Part of a small language model's weights.
Size: 10 layers, 5 heads of 64 (1 for keys and values), MLP 832 SwiGLU, 30.9M parameters.
Architecture: LayerNorm before each block, rotary positions, no biases in attention or MLP, untied embeddings, normalized queries and keys.
MLP neurons of a small language model. Each row is named by its layer, matrix (gate and up: input weights) and neuron, and shows model dimensions 0-159. Each number is 500 + 50 x the weight over its row's rms, rounded and kept within 0 to 999. Numbers have three digits each. A neuron's up and down rows have the sign that makes its largest values positive.
A block is one neuron, or neurons of one layer that tend to fire together. After each block is what it responds to, as a language model described it from the Wikipedia text at the highest values.

L6.gate183:441576522438527366558544505538543417434535565491529506412453509563496490505518465558478487535487488512515536506516540441467539502440383397465526498433512500440499522495514430364498533455451520476513412494443502393522484476556414486581607528514483537595531574531515476457498533486563429503612527401484439525496516446546489505501478526481424361557485581522544538428517518432549464585532550460484511404518514492454464557413429522514449490473441482533446505585462518386528458485399476
L6.up183:552542564497399503493478500505497441411474514476504565561525500405492605552424441506401502459514537417527518495548521535518545516483491471486429440512550442513405528573518439444529499537515384554457572480497451515509409388401458525486550534479551613552494566495459594466533498479484427503500524496478536562518405567545475502526418586463566476483508574535488465499453461464532579475509475510567473525551621561550395484480522482573491460575515463463475537594592522576565483548443530
Binomial pair conjunction. Mostly "and" joining two paired words or modifiers in fixed compounds, e.g. track and field, elementary and secondary, Hindi and Telugu.

L6.gate106:477529394571435589422466605465464442554530534596565459459530474460439607484481489422446524384535515473541516558492530525419435436541548527490429470507519501568479522509475466473533532490494431604499565481546478483537510490385472431409497579469436534494527486471460490539479518525511542463501544538448484437501498585499528492554426463532521464484499414468524472507469504538529530465490455521514451551496617554528526613569402507492471402569516379517434516533459468435428389521496579
L6.up106:496405522490584475405479420478397438540519478425345462517475525552587497507463560477522536515558570502448500387541538392559464499516488496546540452509493415574502480553484579504430513430477450527505502478512510509541394526614531503477563542499481544542550525481514603561530485469563505566496518479476493513484462452589464567403529587470499523464497461506480540521529574454479465538484477525415519436332484483484582528488498545511442457541527490514618461492462489587493471608528490
Quote openings, title ends. Opening quote marks and first words like I inside quotes after said or stated, plus the closing = of article-title headings.

L5.gate3:474551407467485499396430472528477475461568573559560471429542592406552489516455546488519414520471485454557548523508571540609470479460503558447421470433513541468471498496516417543511427520459424549525501484463538498509445502488474510488476509570494547482457401533444482471560553532466494440513504507487489519448449579477524556609495523490532492428564445540447548527625485471383429482520525515498565494510551485473594509568432504655538461468471588578525535393546598506477449535541513
L5.up3:505544534513439513482496531476575619508504496588607513464571459549511472396505584435431437485414557541509550540470464516526468487536540577532487459484432545424412507472571527560494465565396515503508503500433436482483414487462589509504527475531447462528612499559507516519517585483491443500524526516409416435460511473490496497497563474465470475426522468558491449537393463395520446503537538595455424588375498558504543468469579508483597466525428502485508633516481496539437470526587472
L5.gate145:500524435452570457477483461478522467480543531514388502525517470469521409434530549507477407564418470429525530476498520514479539523584550544441495480488581483477498468503482498475486347500500476521518547536490555448502552524515515532471455470605466504453480407585427478514559519415510500487442433609521459484524531567486493530509448512458458490504658567501487510430526488552501528528484475535533446466492498501525541485486482486527492481543453543430515478541427500581495468584520501
L5.up145:493429505544486536486600426500456448528473418454479487474498477447499529561580414459529513476530486478541603473520512466568377495522623398449584489525584525489474504470500570453564431490534433403497577518520483472482482513453565627535549607610460553492543506510510520507448509496509462497588497460542467519470544477399484455535499441579505468525493432462514522549482447504464424443484442480559472410510589484563611483502488539529495560528476567517515473519551541439545608462496534
L5.gate188:419540512498444586419509523491525465505535479553522505462578434519492591521394501423480415511454542503481495501567515509527418513489510509509475527489479462425521429551484488546519463492488499477514498437549585484436519553506535486410476549497513552470498396541542497570477517577526484534485524485536554430545581467568548400426451432464476431476511596505497544444524449517442492514530498527564451473449438492498646507460482516480459522557537471540312494507456414441525429582409503
L5.up188:528542376515504462363563487467500509553462525557518465566480587482541537440433467581477410402530530484581497504557479513503580539526498566428477450528486501545469530485546428512541478504491444505392587472623503566464505434460470529541436489578511631438511572519412460498474541503493508572379526512552523542501437509538522552508455419523522484396562559470536439489580556559471519467582511558490548468395605510577561634492502495529487502564505463531484519509470577504450499561524465
L5.gate216:442521491547547519444538477496477439528438519532483535500448485448584445448489572490485609521536503588516394498568499533499491517497515541419525464475508546478531420375553492485527407431515494499474484513464431490498462477514483534512517481498542591542528647519386528549449458534481549528449592500495525457515421568533512387467485535432493587490528503565574424383462510567479553483506494567525437532410564512528461503438522475582489496535530424438504424492459525557461467476504576
L5.up216:582446521493488519457421593432532460508558475500516493566524459418536454565504502541460525514537523533469463480523591456411487639508605544524432442460512451560421475516479429476522497452496498515443451450514471542439416481502564514491484513473454599553610422514489445474501498477500522576484528439424521587505447521488556543562510527443614496455499450473456607402609448459513473551496459516565514509502604564537572548496498479556509478530458493488507576507523447533559351485518537
L5.gate299:523525455407465496379467607502472482530507525487567496449569523489477504512462576489537495498449491474508436673430538505586470534427538544526456455502563460531480568558564504497460362478521515540512556514492508516461510536543517492547449497503481473442516596482494503405547587592468520426518379543533545499584446522502541470433572489504515502504533516521483459539371462462579485457539478443390416498470589534543515517492469542474575498490547517449552499447515513558369466446559341
L5.up299:423571499498449495473475489460464419430560528549519567452426584484543474462402551519526563514466469442430629476457539488473377422519531484544433520512475506624412431440540527511513569498596502590451545453512464626501453497514539576521580517496491517562538382455474511546567493448472487504497498435563441589411452509553454488546509463465526577532549435506468499505473543554447559454500527552457533535549485539429441471545581398499513542468566519511558499479502549529411480539515446
L5.gate347:443495384464522535390575449472558493429437457413446437499475498454485551452459459494510362550527503413452617479454395453511504502593517415431388612464526460418458615518582425569492458473451540582544523441492521454533516539515514437512563460505510575535431514586494478475442478517540437506448529472445486460492524532507422548510540569452565425432510526496382539532510505508489462489565540497482485482455539597452463530502516513550500520486476454509520449446519485450512429556509556
L5.up347:578457475441530467515571551516529502478509528429575419543482531464535499551437497509448460524454578424491447577469543552531495526572467476454502506472483622473583511473475447520479484414424506420512562455584551496489438554503480564448603466462497469563496426502483551551507587550538482470522563504583492488625586385475430502538505555446445525433504397477515523500460527517467483547440459420479475558478479512457579474558446562589463553517558433412488533484515510533504454557443459
L5.gate409:502511343476498489493546547511445537456431461442409561558544436454516565503537503515469480478525609443532557514522503396514607468459522497481407468458558412547568513484599493481521487471462516475567469586533571524535573470418497608538460510499505524529426574513431474505464503570544405527498574495533513563575454450497414364442491582495560517412501549523552493480461455496516485467515453550567515465499483550571498438564442486479516506494414490548483505493501400505501575545395634
L5.up409:593499511490560456528505525474506553491420530473523569505543447514420476521579612541366641569495446434468569476501450473451521488459417537432514487460560530454456524436539533489485589525470488524529508486427592479465614495511516400572541478566438615532529532489510469529537487460509530562528506479552521454388536527534420439516473491447550544485520552454604485424439501475497581440542589530628546529437475488563527539471452519555559478521497446487578494504458559570526457503508531
L5.gate464:539518537488503493623444431436550417412460552460535603538597463533513527462578567475562448476546495447483496395491545445532549515574503496497461506514630524509512538577517489486553531411519541563474508537488546485504456538609467480565497552510529503410458422511457533428456483425561464507481466630489440516424480480493487463499516423493399514573543520406509558446458507449623505465542528565544465510494430490550473542461464499462544490525476509472497376479460500530479512481437564
L5.up464:569519578445437476491568568436461509528473527451519504475440479470525566412520537545555483542461533426481574476495631496444463561606437344436505426503483547466517497414450444421508438519472522548467499514533631475413424471539509500564441556549367504473508524508512541533536470522541486520483411436581474518541530494443568508642482484613486497541523524466515537469402531413470546465450450527551503527491573456528512558586565470482568539525472507594473508473519578557459452497498527
L5.gate489:524491428467594434398586516523551491566478570511496507519509510482495508618499485542515485429504472487438543556519625510521568480636455502469361459509529465548529509464534470558492519461440474474486505489479541437498549498459508519457526589536537547488491505509473494446526557550526544509462509505576540430520474559506474478597487582447473582459532506443542446462544603479429489475376508509527464447449455518527478484566436469603525453482487399488474514514501461434423450419510541
L5.up489:533489539501479571445467457520466482570463529591510496529579480409526534566477513460529455511533524565540498446428539418452489462621403600574466488407587430487583496521559511466475573445481395629544517478442566448461584492476505534401517425476505603487513479521414449479547518580518474564528512522528480505446489508491432518495420468484438560537472582508439532459463577544479478438537592423548534385413531564571415461505488497465553519391459487443452598439511457499463439465476528
L5.gate498:417554499524505535374488505472546584445455449508535528535475471371523499486427457498443516486440476434528487539549383509567535468517484490465367543460593493412505410556578585438520507513523496527464587478462499434544508511526520498506464563522461560480438472612506566470502516549465525546459503568406507518505549475467473514509489528501504546475582538446527406529425433487495542457457477476509559560437520577496558477473484449548529370534535436550461583425398484431479451501504524
L5.up498:517528521558481469410418434449517493481442436487473564442553529454558449530426463525568494589476541534447587458494519575438490503447539533526520532491536432568622609421465485594524514462581465563496495499601470573485580474489600500573520445611463528468505440464506562507512577519553466506478498489499595516551463439458508425567430531368435488483397481521487494531440528406550506491489496468581451555468566531569484423538477536516448458495593483407552469501532496461348540493532497
L5.gate516:558603488458565488500445509446475465524506555469554515462512509384616511454439517489459490568390521409467447513470473499530524481574510467517540505513555448487460494471577441529486488522481557524521572490535464445560597478567554472558565567554394510456497463503512387552573434448422521525465489477514602479505500517473496530465405488525431408381530614394502504532435559493555575491422428521502417428531500533481468489479475466538490426528528538553496487580444511474498405550421459
L5.up516:556479437438585518510452501450537382507447444400514559492501457472512411493420522481487519532475499496548540488448473498446440552441510518535477483476501557518521536444500447535507552473367526517559405468487466411510501583466533496559584550433517515587560489479511480562499441472506485487512558457409501531584554482449413419461489514523501539449418561559465571465444442491501531503565551590459361570512501575528440509542512654482433551470394586455599574491462595575414479508518446
L5.gate554:573491533467505478552443469541548538508420497558515432441577480471498479492398472474590465448528486400505510412487521466421571538539429500428530473476447479499484487451476463478578547553429538551544431545549445510502500492522409476432558482472386582510543470535522518550521347442529415543564482536390536515460480559459492556461510453472539419538484500449557553582405428564497452463557505578568518616411604576540430436538522457492476532509439493482499605471466444514524389496528497
L5.up554:538508547557612500448543579468561440502464519504533544418531560519512472484522489493483474558531536555507402492496449503514549432519508513466464564581537510564523579448472495438516493476541477453510423479502479473487624533462528575558542480526472467469423442483546494453552520539557479501491528523429412516505540505570483516589544569490508462444496406479421501572477459446450527474459472529556594542456539504518538510407528510565503500531538431435433502509463538424474473431450523
L5.gate622:433577424633483500465524509544578506492436523402480473522471473410556539494433564434562495510477469447487482448539576474462512568584578553543419529563482471529478445524445417545548519472495424582424528463503550423452484506515461512509520485487470577562436483430397459537553490528583486465517503525438496623406490535586557610508526435449431475479634478425452491467440483505520429528500511518508582475478479575555563525557436452514523474500433559536472389524409519473520432579491568
L5.up622:520539502528492577456511488419556430575451541519392525502489548486537456481421502545506507510430514567546552422487474524456456445455528484445405484537431529549521584499508449522457474517515468461492503535426449576434490407612508482493505473542420505533497440494495472481542445571564450425526559502427561590528490481562476428556487585483550522462535462498488429482507406528537566433515392468506507423357564536503568516531441556540474440529498488456429496531486492508465417606480511
L5.gate666:475498528476426509437534472485448496539466401556482522473477521489604457479490459513496496422454536587473450433580485512592567536528490551499497400543481569562502536479488467402494406474416474482542468527547527492526477542547635544508605460543577487474512564550475409506497528585414433496537521406500511426497551505511505588531474551494495587455581539508564513609564555508480442594498407557448507533471527478508565483518471488528442484447477461454479511495448491484511423507497489
L5.up666:522594422502593509467586589462569531438533505552482590500447399448507537541489501506517493532464474445551539444491537419471431551522535542396521480503529536472533445531512497528530370518512449430400457554421432564523480560513605445601468515507541553529480509456497578599500509445526426530514477504564475520575442460499583507493546472446374454524467532563541509453492631482564408507566420519523414428472502559523466460480490526499499489485510486497500529433533398544488450624462482
L5.gate699:443513489572464515521500483471471486552475481412584568429482408487480518436585597523469500513532499447411420447554430502500553557588522510522499530424584473480518482415564533491503509460454475498478504461543549453434560464521503465523601495514409539476489468506491401544335466612449484497428485446466574581487495522449490502577506500478517448442472503479534453414471550605439553424519492506599503508445482469507411510549545466509573513481481493497500480533405474414495432424460440
L5.up699:405431533508509469350448538555516554532528478427492527505486574531483471483447567514390571571439529462466524463612436483475557422463576542494473492420552541471539534350407479531478525543514495513450521504593484518426473496515480508623424446533476432491576541479508434495554472535496487500518534411497504589579503472443456508459436472581488559457496503391487426578521484531416483462436434546543583480473442555456500536509511590438473541542540469344487509594538447438524523514461471
L5.gate774:441537452471516464496516506527537524523408466410488510514518492494510533533555512554564496424444544491475482490433434572521490520504472432527422443442475415428581499547514436537555484449542523664476556467518514481528545524535467415488525489568580505442480517603499488484457509499532503464512538590582561516534497541382495455567519394511605482440467468417517534429433551485506475560465612458554421489500554526591487485500452543498575428503508349513452498506542499544319504530478660
L5.up774:471399469563344531414485487479460438479499494526438458446487517532439515504403543476536466463596518478520516534538484465433550494500513556486465432446508520516465522413543454463506504493463477561508537563480583434484526516452478437494490495458626487466514440491535446537458624505502451513428499488474575418552549548450505525513462562493418499525553487503520478532477464483532569513533477474433473588550613549609544472551507478500532527533499521364580486512556458532478475481542607
Clause-initial prepositions. Prepositions opening a new clause or adverbial phrase right after a period, comma, "However," or opening quote, as in "in fact", "in 1959", "on 10 March".

L2.gate243:467487536463481480466425436463561535461541456468507532514542545466527401495477469337513437425469536509452521388501451568437524450512467562502470494454502573480486515518476530602585420517453455514556484453528534591462436471497560626544538513568519471532528447547583505505517478445604398483508429507481577563525511494380546394445546531545567539506450519534601522455494412562472463522525521524568463576488538592510465457507471494485394427484466504468463488568523431470460484525451559
L2.up243:465471520472502469434508505492512544472570537551450492597553416532551490594611421448514491530548515586540437487479536518441530518494540476409502437557509430575482460531418466524491496468602532497590524388549498473494420490503574539619483494606445524574509512461576384562461455430575548454452574423461448490487457490519520549600498477443550531543495368588605437556518497488466563410453510512482472532440467571577582534496549505508398480467582509472480548464499474505593465517552506
L2.gate267:448497575601466549565521451392526429506536443610460550472488478487520485531501447457563407523473537463549409524425495492464493538449575454521527494539501422568419546466577536454433507479487450495509485569510532515435462529467521555514597486583483501515554436568480573521475461462590358460541508435487499557522502506506516386473480551434503523513526505409519483451511510487484451521464599511533486550507491555503543501517425479570473537466475534484534541526534548557471412488514627
L2.up267:406453517582522519452549433461598521538577537599581544479488428419506486467426545430461529544506465405497433533467561500426500554508441422552555552481430528592489550519452570483423506553506456497604544505572438458468557487593531526454620489527519431561513443513478521604550470430512429498448545531517418484512537431442361477412436497508396551591503472445560560599482415436519509486497477561469464483457533521451511514466533514503466487583596569442501533411480496454493502478493590
L2.gate327:438495453531593525469583510476536494457537596420447464472518648450523400574481430512515537491575460427532571465449484505433459517606455558426453405444522565609489455442427401520463440450498471473531506538504449481487522462411512485500482488592507523556447491451414483436576455447474447462460578508484547565442480392523501501541444615429479443525585506465483480385442384496520501405546568439493471470528528569447543485503546535522528446486477552453432524446490471515469438589462515
L2.up327:473627486547506582442430441491582561553507491506529556533493474508499516447519477402504438467490417495573524579529476422440475506496590535487463434491476564443488544453416485494525501585498573400481399489569498473475456419558605487485498500497603513441469628432462411544393439482474459492462488468461526508563489493546516532509439528484469537575408507424526484529529460603491455596399535536538472605500539509491472424510496448490469489498476474521484529475529549495485489471536535
L2.gate549:467525542595452479462574539477442456416426553483459512547532543375456566540551506532459395482438531482486583551531519398379449471485633549544440437499564455491497411479412529506490474531510541478372414409569499416438512534501576609486497476465466491526493523472492549524495477521548519462402415401515579503431540534508508422474502553497513605544540429389494554421445420592501457492472531505504494504489437524489618471599512543489448490606469488471439481440542481569479551500553528
L2.up549:484504546489545455451450422491557538486551620533548472473499517507483570562551507505480525463483445441405509513577570516521523444594443565479473469451525456578411483532509473514493458505546503580478575519517499554546517429538517422589494431526487498568434497510452539522415505465609399464495425463531477575555498490533483539502420461593488437433561452518526391525494537565448543528553430522470525543467491501495519491450527455554504534507455618452375527525463490530515434427609578
Word-initial "re" piece. The first piece of a word, mostly "re"/"Re" (receiving, reactive, revision), right after a parenthesis, quote or comma; also clause-opening "under", "which", "These".

L2.gate72:527599535574525506347505443471478456520453434431493571476513496427541537573441491469506508512445483543522603472559450544475537454486469460521350467450538454541551552477501477483471540406493554439515579545479509517535512564483577545558533445504529496482428520508423530454521554505559536539544563521464507474514608631539462550509619618432505547442560541419536510524515521448391519497469510439501514447519521490496458418420540565572486483513470542448492505497551539491437513550453586
L2.up72:490448475533448471500487547544462389610508477497595485479558558472524547475511487555435480579527465460512516503541507481461426542428440520448478497433539482564455541404417469494479592439520395473466598502505453532508536447555441530518416457490481557457519498469404455581419486438522472529530503505517526469511586391515495598533483512518503563530418479446438592477474514441518495479456482551447602647387552501564514542522478545428607429434419477505543513410426502537510507522542481
L2.gate171:384484478510513509489531481526449496394395501623564536508466475489526496431533519478427569588431524494547479514425468490578435542547546464520441527472499443569470438523544552503544525410456491578485495464483481455512442467472564452524554484418557583480451565346431453572461490535376503409473613478530572505500537527544448556421498474519549395479552626508558567479451506556485482518459516545478527498437442523636515524456488492560561531459517469507541453449454576487503431500428588
L2.up171:562401472438554543405522416517544463589436519513407494547570450485560499506561526427570421486534574390506374472399536566449453509501467509553455452564583476618527388569402469561462461527520514497504437484537585552472468384506603569467477502473496419432542536506496509502469520475553540537562511516473507547472495518470487509506637412512504467468493427511411555497479482446581529516443573509459591588465533504523467547513521476565553504446526476521593548573554466470499517497425571
L2.gate334:539545387474609509409535542543513541446390479426439459386556502484508469555508597449503439510493594477607478510582519532400501561559553474530457479490453585470576451570465478498534508482529599525466579489473544462438410550422488486526503529530486464484463557433456494470506457519483498472520551538439569502504470522464577439539539524502516520573486458427528521516449580548445552443455522462539401448510514644520514481557508462545520430470541496482578532481568556536469485497425500
L2.up334:550564446368488505511608555499461552448438483474512400518469490469645459441498434555429532446502514495475586448505531543489503455513454533440493532520482546483420462540407448537458507482472480503494578567541505589466490497431589464470484469568469506462486485448460521500546588459465511505534413444359545489487385488518565476583473465419512588472535497468439534594400563470531523499480513464457548564527622471494588535505548497520485473461520562490509552488511489517495419524494511
L2.gate673:539512400487486475391565491563490445535441496450539498468677531533547443504462439512450375560490567542583494531530508611485508539510495497464449453432503529531566455494417466517495484447478509547455432566476485474489500469524463486448478588553518516485423481520486501532510488500416591424441469513491528500498555561479561563459542467525477509535451445532461582432488455397501551408446519441580443529424572575546470508480437544432547583476426499490498567493472525430480493546521545
L2.up673:490532550566450501433550477406564523481519492506493437472505471480526608455456429507526402552510439583603516547479395504484544572542686534539483493507455579540429497487456452528457465521625539556497483528433460452572490447432597508453465497574512452520527470529505462482545553511471460499489391542492551472514386518395500484521520523383493409525442452490483422448459534474590499466474555462635486464542501488492498457534569438587518487542484489506532507537498566508461595456493511
Clause-opening prepositions. Prepositions or phrase starters that open a new adverbial phrase after a comma, "and", or "In", e.g. ", with", "and by", "In this".